Part of a small language model's weights.
Size: 15 layers, width 384, 9 heads of 64, MLP 1024 GeGLU, vocabulary 32000, 43.3M parameters.
MLP neurons of a small language model. Each row is named by its layer, matrix (gate and up: input weights) and neuron, and shows model dimensions 0-63. Each number is 200 + 20 x the weight over its row's rms, rounded and kept within 0 to 999. A neuron's up and down rows have the sign that makes its largest values positive.
After each neuron's rows, "fires on" lists the tokens most often at its 100 highest values on Wikipedia text that the model never trained on.

L7.gate636,216,192,224,181,178,218,209,231,177,173,214,198,214,171,220,184,226,183,232,208,205,157,203,241,177,192,214,233,182,193,220,190,195,180,212,229,176,195,236,269,166,184,195,178,205,183,209,226,220,192,215,224,215,196,224,196,197,193,224,203,181,196,223,210
L7.up636,188,167,199,170,200,205,223,201,230,209,204,180,224,210,193,203,230,207,245,213,229,183,240,194,218,209,170,216,181,183,206,164,187,167,202,191,213,199,227,212,187,183,205,206,200,175,198,174,195,205,169,201,160,195,150,198,196,211,166,208,149,217,214,225
fires on: "\n", "B", " Lun", " U", "Bo", "S"

L2.gate967,182,173,228,179,224,176,213,208,200,205,169,201,196,192,174,217,195,157,207,216,151,188,223,224,199,173,171,199,214,214,207,236,230,195,214,158,204,194,193,239,224,244,214,226,198,223,198,187,166,225,213,210,232,167,190,216,175,238,227,185,156,177,184,218
L2.up967,200,198,232,197,208,206,232,221,186,204,162,215,213,213,203,202,207,203,219,194,191,223,203,190,228,193,203,226,171,201,184,175,176,230,192,192,193,200,210,172,191,185,229,226,194,180,207,192,194,208,203,228,220,165,197,218,207,214,172,205,235,192,192,206
fires on: " |", " Title", " 8", " 7", " ", " Final"

L12.gate718,196,151,213,211,209,200,188,202,196,199,231,207,221,180,227,199,215,170,212,198,233,206,189,234,210,186,190,201,196,195,182,235,185,214,209,187,196,221,212,198,174,196,175,207,190,208,212,194,195,192,152,203,199,201,213,173,198,261,183,184,206,184,175,180
L12.up718,233,163,201,183,191,203,218,205,174,232,193,235,235,201,189,199,200,199,242,212,213,227,229,205,219,165,195,166,209,190,199,221,190,192,203,222,188,224,157,200,193,207,203,190,169,208,218,214,242,163,203,209,217,177,200,199,191,207,221,196,191,206,220,215
fires on: " |", "|", "\n", ";"

L12.gate426,183,173,209,195,176,170,233,184,240,172,175,214,206,196,215,218,221,160,213,193,190,241,183,182,214,191,202,219,200,197,206,245,199,184,204,247,197,177,150,209,167,188,257,204,212,229,208,225,209,194,174,179,203,171,194,203,185,218,204,173,214,192,154,214
L12.up426,200,170,181,209,181,187,215,192,204,211,198,166,261,204,213,175,210,224,178,182,170,194,219,218,234,181,167,188,178,163,199,218,202,186,165,243,185,177,162,201,202,216,181,200,167,207,236,212,223,221,205,187,183,186,218,206,201,215,174,180,183,170,211,199
fires on: " |", "."

L5.gate636,187,202,203,215,188,209,208,177,180,210,201,165,215,207,183,195,209,210,208,171,208,188,186,173,218,213,226,227,195,183,192,194,193,145,210,213,197,226,169,232,169,219,224,216,190,208,211,223,225,187,210,244,236,199,209,189,161,203,211,179,192,175,212,180
L5.up636,190,173,198,245,194,184,198,235,206,176,193,170,189,224,203,200,195,213,203,201,200,189,195,205,207,177,207,200,208,173,179,211,189,217,175,224,180,170,191,195,218,167,208,182,177,211,191,209,204,223,243,181,234,189,233,204,205,184,173,203,192,186,200,198
fires on: " \"", ".", " '"

L3.gate310,210,208,213,186,226,210,198,192,194,190,193,206,191,199,193,179,177,218,204,211,184,235,203,187,204,181,191,205,200,200,246,185,218,213,191,196,217,209,182,193,212,178,231,223,199,204,211,193,221,238,211,223,205,174,255,211,177,209,183,184,174,208,179,189
L3.up310,233,234,215,200,186,207,172,194,218,211,193,192,226,237,200,190,193,189,195,208,228,184,200,212,187,216,192,184,203,176,263,202,199,235,224,209,190,220,198,218,217,217,211,224,222,210,177,198,232,210,207,192,203,193,220,187,211,240,205,171,249,233,170,171
fires on: " was", " is", " continued", " began", " been", " led"

L6.gate614,187,211,234,178,202,216,228,204,201,168,192,162,208,176,225,188,184,234,228,186,217,197,203,200,253,242,238,218,222,174,216,208,191,221,198,167,208,184,183,182,182,210,187,199,203,206,230,207,200,204,189,196,199,191,195,215,191,203,202,204,223,186,166,201
L6.up614,189,213,233,155,206,220,202,224,190,195,231,177,237,198,192,214,221,180,204,210,217,208,205,172,199,210,221,228,184,165,216,188,173,196,190,204,203,188,201,204,227,204,249,226,206,213,194,196,206,173,236,198,203,204,193,196,250,200,198,211,237,195,172,197
fires on: "\n"

L3.gate235,202,227,219,231,231,210,212,198,185,182,203,202,220,187,217,219,226,236,203,158,214,188,202,199,186,157,205,205,193,209,208,215,198,206,226,195,163,212,224,218,212,183,217,229,199,178,180,223,225,192,206,187,196,201,216,190,207,190,224,198,231,215,211,226
L3.up235,187,201,201,181,190,224,231,187,174,205,204,172,210,202,195,230,196,191,184,162,202,174,183,199,236,178,201,216,210,220,173,210,180,172,191,165,195,217,181,222,219,219,181,221,206,198,175,225,205,213,184,195,207,194,172,219,211,197,207,198,199,186,207,198
fires on: ":", "\n", " such", " including", " include", " as"

L5.gate779,206,213,202,193,218,200,198,215,195,168,198,208,196,185,207,193,228,223,187,208,192,202,221,200,169,225,199,199,213,151,173,177,205,156,221,191,189,181,176,171,186,199,240,198,192,203,187,202,189,202,193,197,176,157,199,215,226,253,178,215,197,203,184,184
L5.up779,193,226,203,191,161,206,178,208,195,188,194,200,162,213,182,231,244,197,174,221,181,202,202,208,186,186,216,243,187,223,187,214,227,178,209,183,181,206,192,210,211,201,211,195,219,169,193,155,234,185,167,208,217,200,208,167,182,215,181,173,193,211,213,185
fires on: "-", ";", " |"

L5.gate590,215,198,231,203,190,172,198,211,195,244,179,227,192,193,162,166,222,199,171,175,209,176,182,222,213,214,219,191,232,208,192,211,216,220,195,180,223,212,233,170,237,204,215,222,174,194,231,206,239,205,220,199,193,198,183,241,217,185,190,209,194,191,179,194
L5.up590,192,210,201,199,187,192,209,200,195,170,206,172,215,238,183,194,207,200,180,161,205,210,213,179,208,240,196,174,160,175,164,209,237,214,196,204,178,230,207,179,205,201,198,222,193,196,217,180,189,204,184,175,205,209,207,178,214,208,210,193,218,267,178,247
fires on: " |", ".", ")."

L12.gate213,221,192,226,225,192,214,233,203,213,191,223,164,205,187,179,198,191,181,212,215,229,209,183,177,193,234,228,197,187,170,190,232,163,187,206,159,151,221,243,244,216,186,217,215,201,193,203,179,198,197,200,224,215,205,206,185,192,195,217,216,227,186,221,204
L12.up213,184,210,197,196,209,194,193,206,193,196,224,201,265,182,186,259,210,192,222,205,190,193,197,184,238,211,202,222,196,168,205,169,187,182,199,168,214,201,206,174,196,185,214,221,217,225,179,208,222,188,173,175,208,226,161,177,198,193,224,198,173,193,191,202
fires on: "\n"

L7.gate717,205,182,206,192,201,200,203,223,198,184,183,226,185,210,151,210,178,223,208,206,196,180,192,192,190,213,216,242,212,201,256,234,210,219,229,196,211,228,205,219,179,211,196,169,242,182,208,191,210,177,197,253,200,214,197,207,186,206,202,238,225,176,177,194
L7.up717,194,208,227,228,205,218,180,205,212,191,186,239,188,214,190,211,206,228,182,210,196,228,181,189,194,207,244,200,174,213,237,191,181,196,198,205,182,213,204,221,197,242,205,221,233,171,199,203,210,206,224,242,196,204,203,208,166,196,203,210,207,183,194,158
fires on: ";", " |"

L10.gate899,202,236,225,183,229,214,208,209,228,184,201,193,167,161,188,192,158,189,203,221,240,208,227,194,180,246,204,206,210,209,228,205,175,221,212,183,194,242,207,233,225,236,196,176,244,212,188,161,185,197,211,224,228,212,223,200,187,186,182,192,190,202,218,187
L10.up899,227,209,217,223,235,236,202,168,170,179,198,205,191,188,167,228,180,193,180,199,227,220,204,202,175,180,178,209,209,220,188,181,161,236,225,194,191,236,203,181,240,214,192,234,244,203,190,195,203,180,206,177,201,183,177,165,196,233,212,193,201,186,216,215
fires on: "\n"

L7.gate949,196,197,182,194,220,175,205,208,199,218,193,194,199,174,170,182,206,210,205,197,245,209,159,203,217,215,181,199,196,193,186,211,202,178,212,188,201,232,236,192,194,214,198,239,218,183,195,189,149,205,192,232,192,199,164,185,207,203,174,204,218,235,207,147
L7.up949,171,205,236,167,195,172,230,217,213,188,188,207,224,151,197,198,216,214,197,207,232,224,192,215,218,199,216,218,185,180,181,179,198,199,199,199,188,176,179,215,163,228,199,219,184,146,190,198,203,175,164,187,179,216,180,167,203,196,203,202,182,241,155,192
fires on: "|", "\n", "-"

L6.gate205,178,252,170,181,213,229,190,203,177,193,191,191,185,188,195,186,203,207,177,206,212,222,197,208,201,227,186,182,238,171,205,186,216,175,215,206,217,191,213,188,234,189,214,180,187,210,245,179,174,201,167,173,207,201,182,219,200,211,198,188,175,175,165,192
L6.up205,209,212,142,200,180,169,157,176,175,191,203,181,181,204,206,203,260,204,201,218,237,220,192,205,200,192,201,191,199,203,200,213,184,223,175,205,221,238,186,201,194,175,189,215,206,217,200,192,194,251,196,221,208,191,218,195,165,194,176,174,211,209,161,211
fires on: "\n", ".", " |", "-", " earned"

L12.gate180,213,199,167,200,148,182,198,198,198,238,214,209,193,170,208,206,231,185,196,193,226,195,218,195,246,198,203,171,222,194,196,195,186,183,203,198,217,217,215,182,223,194,233,211,182,191,217,173,208,196,225,205,180,192,236,208,203,196,228,221,196,227,198,200
L12.up180,153,187,168,191,217,196,189,209,226,179,203,198,203,190,195,223,214,202,143,186,220,220,224,170,232,215,235,198,192,189,200,211,220,216,216,200,199,222,230,208,218,196,196,204,212,201,184,191,178,183,197,182,168,183,180,195,184,239,216,167,204,226,179,209
fires on: " ", "."

L6.gate632,184,215,171,210,168,192,213,229,216,204,199,215,248,185,242,211,190,178,221,197,190,195,190,184,247,217,185,214,226,213,217,197,195,187,224,202,220,197,204,189,191,244,218,196,187,221,209,155,218,191,191,204,226,211,199,222,218,194,206,182,232,220,177,221
L6.up632,179,226,191,185,236,196,186,192,229,213,206,209,239,190,214,225,178,199,172,207,200,220,195,174,197,204,217,212,205,219,188,169,216,206,219,218,237,201,189,187,199,201,246,235,184,203,232,192,177,178,175,185,238,240,193,235,204,222,194,188,220,214,156,218
fires on: " of", " ", ".", " the", " for"

L10.gate927,205,154,209,190,219,229,210,239,208,211,195,209,191,201,144,167,173,156,201,221,196,175,199,182,211,213,193,219,161,229,225,197,222,222,204,212,220,209,199,173,218,169,217,215,186,213,203,177,182,230,208,191,165,178,225,202,176,185,180,239,204,225,188,179
L10.up927,209,192,220,199,182,217,191,215,183,179,205,183,210,223,188,210,217,214,206,263,211,177,191,216,217,209,182,187,172,201,197,154,174,179,205,204,207,227,179,170,237,186,205,182,200,217,215,169,184,255,173,188,164,238,230,169,208,220,160,224,223,232,209,202
fires on: " was", " is", " being"

L6.gate949,227,208,218,230,216,198,201,170,192,191,194,179,182,221,184,204,180,167,211,211,194,174,188,177,195,210,184,193,195,189,212,218,176,202,215,204,245,229,187,200,190,240,189,235,199,190,200,174,171,189,177,226,197,202,221,210,241,219,185,217,200,203,221,194
L6.up949,185,160,172,167,225,220,220,202,197,170,194,229,209,212,201,167,208,195,188,188,166,237,204,222,257,196,219,257,220,215,194,200,179,204,191,164,207,177,218,180,193,190,222,213,178,221,231,192,180,150,205,201,217,203,166,229,213,200,193,207,213,182,240,193
fires on: "\n", " |", " ", " 5", " Final"

L4.gate731,212,211,226,213,167,195,223,230,226,214,197,220,213,176,192,245,182,227,194,183,156,191,222,180,217,174,207,228,191,198,207,208,180,195,177,222,229,218,217,211,157,221,171,168,236,194,200,180,199,241,176,238,213,224,221,189,208,204,214,233,202,211,224,236
L4.up731,208,196,202,182,201,231,201,233,208,199,180,208,214,231,196,233,215,215,175,244,184,189,196,212,227,209,186,196,200,188,196,194,174,147,228,192,238,197,216,210,191,214,193,189,205,209,186,206,202,246,247,207,213,192,174,176,175,160,216,224,191,178,177,204
fires on: " |", "In", " In", " in", "The"

L5.gate201,238,241,238,214,200,171,196,217,171,213,207,207,184,206,208,195,199,221,170,214,187,165,212,178,198,215,221,194,202,256,211,202,181,193,203,239,177,188,202,191,186,184,232,200,206,143,196,190,193,192,251,227,207,224,221,192,186,206,162,198,224,197,202,199
L5.up201,236,181,187,249,238,225,172,208,173,195,204,192,195,207,167,228,231,207,190,195,194,204,227,228,183,213,218,220,174,185,211,177,168,251,202,196,187,169,202,201,177,206,180,199,206,177,241,254,176,189,247,233,221,209,189,213,199,222,204,224,211,157,203,178
fires on: ";", " |"